MLP neurons of a small language model. Each row is named by its layer, matrix (gate and up: input weights) and neuron, and shows model dimensions 128-383. Each number is 500 + 25 x the weight over its row's rms, rounded and kept within 0 to 999. Numbers have three digits each. A neuron's up and down rows have the sign that makes its largest values positive.
Before each neuron's rows, "fires on" lists the tokens most often at its 100 highest values on Wikipedia text that the model never trained on. A number after a token or word is its count.

fires on: "  " 79, "." 4
L3.gate958:471534500519537473553508509522463498485541582494509514490514509498491515511533488467473490515479478509545476525448487482460512544488520488456450510481523502471436537571479534508491518492519514481520518488514455501490481508518544519527486473522482529517534510511542457465537494499498512498473547531508471533469516486481545485528530481499461535520485443484492499516505503535483459506516516524486533514493474462503526489482510489537517525500476515473487503480494481538480493509479499501517527502493493477486508450468480498458488515479509541514497525486483543507507517485485517484516514559452504455512468478463488475490493483519489505504478450487554495465492461531517516474520520497533528485520509515452469493487488474468499489527516543462503496485537520548508490532478514
L3.up958:527526479535540523500502476499487515481506503512467516537489503435497485491493484465470465448469532455510523507472490486543466479501550520500455523469493522518446481516483528528502472513535481495501487511511498517512531496512471508523450525483452492488470516528549530518508470473518491498509514475498523502489522489524536513529469527501518483527508505500503545502486504501508444500509480531482544512502477512513516525477529477527450511474480479515516478459476513468512478473472517527464449474529490516540521495499505487480551507505422507543475526481552508491476464515500518455487496512498478480503496504511533536491498489508450474521491471526483455479514526545494481519544498474484512523509517505492503475519521534476546498468497483503476533525509548506535458519527490

fires on: "." 69, " GF" 5
L5.gate380:534534530494492499536506469483466499509524509532478444448544455478495556508520469541519527520483518490504485440469436438504534511502531536566493475488508484476464470498519485473506467483548491464476485540503468554544491518521474505490479471483526516517506505435516456472516529467475553521534550482505480522531517537513495511471502513522467507498496488457469494475503487572516512484470523515526499522477462519499516482516525570534485454473510482511509479556519508518473509491490504489487475486548501519484524492496478547496515489540497526508480494505469514512508475518528489506489483502483478562495542502501447496485510526466470490504487512483531444521474495510490488474544511473539516509480514520491496494502524464518492558529501517458513495495513466525504536496467513
L5.up380:508500516524487520462511520509492466498473554497432512492506493478491507512523476507496491481498513497512478510510525475486477542525471539471506561503528493502496487510486534506527509542492465521464493506483538514514533516485508535483494465469517501518536465542536500527493537525502493519498536490485519505465537490508504493546480479485508519489525499508531493470474501512484456518518532507507490544466510477491550479541512477517503478530522520530495515529500496492458482481517507486487503421509487496490495478502437503483487456469477475508469515551504474521511494486486492468483494526500490422467515482513439537514505470534465506463506500502522529517563482454510534477529500505487535531503555468496509540458506464458489450469453531520498467493494504431504503504542492

fires on: "," 27, " of" 23, " His" 19, " was" 6, " Roc" 6, " is" 4
L5.gate815:466515469508529524499484494496524500473498484484530458541457497506512509473520492521516494479510493509496455519455468434477479480469465499512542446469498519505524500518473536490507479505503517462483499523477484473467513502460478494478492509556481524455484496512468529477449510531552513531508517494515512497504474510492550525537466519517477513476523542518478480543515519520519495504486491470498480503486471531535525530481481466519495495505455526477473472506532536503530516503497540512576518524500482527462538432496474447512504451521491447492472505481512512488505510486513502520483524499517517505517494434542464492521476456498442438515508509511527515471522507514473494536479482534494556539514468508543491489474493479489491500482508515499491530481496506505505507479466502
L5.up815:518479509494513506487520519478501516492508532502512526561489470492516512471469494487513462494512453535518517530467509468470497482497482437476489498489457463444473487485488509517497522497518526492499513496476515536474467509535528464528534469468455482485524487503484521509514458508562487494515525524507470463533520476504506480503477485531480516468471484506499569467493532479495463490467504501447517497482510452536484503490491505546474489496492484503539547467499458463503496498428502500505483514523457444538501480530494499518528504470509503510505558489561487492513472497513492533534504470490504466466529504536477530547460493497479478545480504483529527505494501470490535515490484511513506525447512464530517541468498469499495514480497486491504515491509469452488510430528506

fires on: " known" 22, "ized" 14, " French" 4, "rd" 4, "ed" 4, "ing" 4
L3.gate512:512499523510478489513510458455520506503508478498465506510505471506483547442439493496519474487471475523511496524490503490510482503528479496512493521469484527481494539510494538506493520540510501508488483535484485495486510435463491501471536518503529471521531504507482438518515529519512533541503447493518464496562450470518534519457458494504465491526478481454489510508499536460546447516507497490502491498498563473482556506511494510503483468511481483474472497466537487500507509494534520503498546465520499464493500510520457526536490508519512536525532480488499469482483495511476509468538489490474511531474521521549468452556485501517517460499520542514507516484468497458525538498479511529505534492496486489507450499488500483516437535529507517505469477502432496571514503462501485
L3.up512:503532491499527499522509505488526464477403545530518475505477526502483506538495489557501484525520515478512482491515487458551508505496514493493496460508539482474497473499516493506522481501534512529513488467503483516499502466481514493480476477506480511479488506460454483501536574468480537483498494496480490503486554533537489485511470492516501528515509478543535499498492501501535515467477511474497487488465458521461558477481492506530477428496512510497532478496457465464504452508523496476486484500518417510494546474476483487550503493490486454514502547510490510481467434477478462477484491493488529482468507551497462518509497551525503494477533495521455483557514479507497497531501507523456487497509564493528486485476536501452491491446507514469504490568482492502504472492516483

fires on: " C" 56, " round" 11, " O" 6, "y" 5
L3.gate1024:514506510517482494503538488474465478503479475547529494487502510530463468513480468481465520470498508484482533514443498485507526507542466511507493509459482489540486501492486536523434544448544522486471512462465493531492514469484474536501486472540512567475523526495518481465489504448502499532494519501502456479473550485469513474531539487508462483471476542465537499514460510516469478559546484485513507496526461508492512526487506506484489496477486506500500501460513577505517529478488484520489485494497518469527501422469479530500546480489491489495535493460511493482476486539480484536513509498508493532493473554508504483513481507497505498482518500465492497512475522523526492525528477478517528451501493500448470529502531504514509536482536532485493480487469484507465506487462486
L3.up1024:483516541447518474504523499540517499503481527492501493449500496485479471537526466496488523526503486508505475473516517487488539525534474512555493519469556524494535516470494525509451526484490564532480512488525524540482507514497542520500532510494519472477512500538499470488462520502452544492483495502513515483524481507492521485512507509479486518505468513522469504479495461545481505486507512519487513481516505447493489525487519504510589523525493495497496460472470474504491483501497493499544492521479519468540515490483483512529546512528497497509559504465496497493481495514516469518548490512506495471532505525514521504517500511494508506524509474478505459492485535546501474436444493494484515480474516557468509521513504495538518533538533491514544520461482511504494480523510547

fires on: "." 62, "-" 6, " it" 5
L5.gate1258:512567484455459467470503457493473493503512488499502499485513524504485527483501488497525475517498499478491485503504507482469526514508455513499535489510473490525491509515497511521467546494504544472476509482499503474492529474509514528480514491486496504498521506514538495476493506523510513530463478489525455498528491472486528458485513502517479509440503514469485540506477510535487494544479457491543508518529499507511557499497475522542490490506516489501502527482491537507491560507488476545520477532510482520466486430464548480499506458556500504460500533492440533498494543493461510507467511527484523467502480450503517533504456477496491505501476544453509538442519543524500484508488507474559518506517537493508452550466504486506500479509464500447482560521495480520503516512506526
L5.up1258:502499524516495499535496472514562515536518416495502524508481522502482473503534487503523479511506514504523466490517465479466492543495513461491483520513494496461461499522479541483486465528505510479472520498470541490520529492476466538492513488512503541480508493455511500533513486498494478497488511458470513457495516485537503480497492493477530513489457506481491504455518478487534537518511494495525508464486494543582521494493512488537490544521485521485517531524488506493477483474503490477543513514514446539480509482530502490507557437509513527491482491493475522511501467522518499500530523537489490521508524509555482529475474487516443499528524526476491528465511526466501483463489545551485539537484513524491521542471543481496499538504488497542506496522482541469494516461535510

fires on: "," 32, " and" 32, "ly" 6, ":" 5, "wards" 4, " later" 4
L3.gate122:483507476517488494502478485494465512477507495496488510514496467517495488530481490457509517505552503499483523513517518486479482545517508486461459467461479466485486459479514541493458494537523498482506508505526498477510531495521481502481488465483496475601475534493471516489456496534501529537502515519491499496504519472447499514470497502447486475477459515473520488490505519468480461499520472500471498533530538481517496455520488517485475539516499498497510520495510517511510526536508479534486491489523572473490470457504557508513469483517508473493524475480449452494498522472508511495481493532567513527479483493538539484501525465490505458530506483483496523503478505532514492501487519479510428512509511473501454530539498491476496455552490506474482507475450500453486532508482546
L3.up122:497512531504490450521511474513490474470511499498512534453532530488498473515513505538534500528514466503464498475499545477480563487461532491548507523514513528527457555477536474491518483507497495503541499518478522484495535498500524528506515503509489482487498471477544541519516554493466518484459506530519528516519512464512546500477491493533521550530504510525502465447523503551496494521511490517483464503486489522446488517500503472515503534498480474456502474480502478527497521459492525518535461547462548500548475476471520492478491526472514491447511524509504491514538524514547455507483481547497475581465547466461523493502506506464519502463502502482506518484518517538504500469531538500510544485486554561497462498482544505534502503497461493485559471458526508549453470542536534

fires on: "-" 38, ":" 14, " the" 13, "," 7, " down" 5
L5.gate490:520500473471522460486500512446447516533510472505470504489530499507493464553490509502490539504540558499476505479486512466491477452532546548474480463517489500496498538535502512529516493509490493472515535457495456446524511483514503536504501455534485487484528508504517498525481496509488475538499494491517515531482462479491498511530479504495535455480474476496539497506476521493479503499504506529550506538471489495497465460533456500523496530510475489498473493516479508501483526479522456503480479490527544502459461495490490502492482501525560441483479492534516528484473485479521473501484478515518543502509474519463458488496547468538464427525534544475462490510501568544521497506509499506519492485509507496510489536522537507524479461493495508502504463501547521515497486545495521
L5.up490:515522490519504484507508484522511508518484487509493510470480494533456468528527534491523477499514507500444551431528498486494481502491494457543495502503469521489478525480512493499511549466475477483494510510487498501480546521511515529502520521482515479514473492534537513514467504493514468489505510520477481479513513474553456495518504499494530509502540509513481494476536496517509453527501486500467441491459515523489488504498491518479478474503498508481512495506485498461561465511541488528482547461484514533492481494498539503502538431552516494515493499467487522514497492550493507470481460504511527524433521472508507503491507503520463521467493510516523488460475508502526512502501490523507457521480532486500467502505473510514476514474506481478509577514509471475498511525443494

fires on: "ing" 29, "ed" 15, " forced" 6, "ating" 4, " allows" 4
L3.gate739:470492505527522458476508477470526482511474501492511520505430476512488479509508509543532485498520512490452474508484497478465497470486510544430539490490511534517464487464510470495537557508494489532491447531505458462517511468470503501466521491502485529518503514480501491522520509501484541511493483526502503493525495506505456474529483521539487493496494481470499456513497512496487496517533508517498532497492539499461488482474451441482446498497527483515480523524460463522478497494508556507511498474494502518538497511505482497491470513502477477541515511450448458508487493465527507473490452472506490520520503490496532485533518514528516503471507474481482499447529496441543520503465482520452467498544457553494468494498465490488488526479519504513503477478459550509514493464507514
L3.up739:482522516456560512510516502493488497491540521486512482508504498475463541510533529491526521497441479498497487492452519486519495498492491520505513570480511473522499549504536509557517554494518500521481485528464464532535475536464534501518492511537459493414491507473510477470543489508537538529483504463493517461489524456511497469482484484514531528442492485477488520503510500478492513512521522516504474506511531483502551490491516489467490478528512492508484468526508525501485522512489539456514509486518452504475498555468495502549470493450504475506533466517496453503500487474509489502461487533459470515529513508486518490470512539525544526474494469529455525463502502535523514509516486477484468436492526494505517456503504494494519487495515473487504533545521469483517532489488477

fires on: " |" 45, "s" 10, "\n" 6, "ries" 4
L5.gate200:427499525513517496478479471485513494485498458499537504535463519544460451507504510516513489483476508499489504521489474484465493481509514516509508501488509507483493454514518531505476497495526480454512488552493508494491535510497482516488520539475494516494496504526499468500482540514477494513494489513509509479473500444497445526516470505541488521476512499490455469521496503516511522503523500521516498505534496503492484529464511458453498509532522478520500515531500472504505485492481483503488499493460506522535470513469490463464551498497481509471506507494466487555475484515496509483458511526516527519517473451467457472503481556541483508481505520471512538494465505505526480502516489480547481543485462488545461521464494510511485497523456501473532485492564456479505520522540478
L5.up200:494541486532471523476489482469533428471497490488518481532482515497506485497485551536506499461514495478472495501532494479473531511503476509511478498476494475452521472500538515465506510488449501525501495475514478511469521520477492540539499531472517492513483496545493507503505494500488492477534479489486506555502515476547505473517518493562516484502529490547487479474528480498533476511537478543488510519521496515449511441500490527495494495489480509516505472490572495513490503502531504539533495522509485518557457517475492499491487517550520513448517464501514543513470464527514486481482513493454540490494491468533484528497468485528514506505496555490535470525514543488529455505529437516513507483498549489448485454538475570463508489476485500451514479487485504458510476524534505

fires on: " |" 50, "ual" 7, "s" 5, " –" 5, " rel" 5, " Name" 5
L3.gate1029:506544526506487480495528469494518514421498509492477479475535501502528526533513516544509478459492466519494466491480523486493471479546473502506497493499515532478511483529477522438507495470509536492497483494542505485517530523494506518462496530526491488529500481480527515457549532512479461464535528519473481511539507499482465528508438474545491524493497472501469489507508508527491457530482494516512520509487444498515495457532461477456491446526509453510500516456486528494498501496485508511475498465495487510474480532527490496495494499527518480485500496475487449474472464507503514508491486443485523539475457527520533479507510506519493511443485502494484492548516479510561515510543485476504529453544486491528487479463495533550499489542492511502486505510527441526488473490502461
L3.up1029:497519483487479529472488477518492518468520453508480495522526492509527500467480498531494476439513500524522507547518501509510479519509511510531542498553467495476507521522494485484484514489474513533498530515536518471517527473471468492514480507500506495499491484486527484483496506521487459485518477476453485535522517508472546509532524526514524523498472489499508478500429510533526468469489515498530490478530464488480531485507504453518488480497499517519492537440536494496469496463538504471499499488552511487520509487540454516495456489500491492512486508478494448516484504501541496521481518456485534484504488481496506486499566510498550498484477526480484499517449470506503494480541488528514501481517461464480484483451488506504525511557500502489474503474516460537494435519527505

fires on: " and" 59, "," 8, " also" 7, " was" 6
L3.gate464:500504467473486471480517484489433543479550500505539476477486514504470491483517507470522492501483515498492482501464530507514489512514496513548497462493509496494526505511519497523515484482510490509460508527487477470535504532469453483504485486519471499471473509481439479522511516491487501479470554551515499477478486413477489515502478487504457526499483520518487523496486526537523538488500504500522529552511475516503478509523486495508475467521486500456495501480513529524502531506495478509451494526510513520503532528504472498522521456499481441481490486519530506543462521477456477474484488471528490554515461492535516514501510504491472504498484483480502513484509507494489534493516449488533491497492529464508485490512512498459487503438481480510488449452458535496481455550476515
L3.up464:485483500491488466523511491497484484498525478524508523513510475513476482480486500484508566508465465514471530460510540494510517485481470442484479515488487496511503536546494490550502477489477534511488548489451482494458527459502462510494507448451513516471497505509452503467490462521497469515469497482528511453525505461490509491481489499498453503503517517522524495501448522489499508555482522493497521522459495480480494461540473548468503478515500494506484511500554504514474484503502539481483532516498511506521483468502463474559539497522481493456528471494511512481505509498499451509517475486491446560558495475490529539525458503465483526507464489476513491521517559473498479494514481490502474505483451484525524486491510481503511508509510512510502501512541466498493485508502479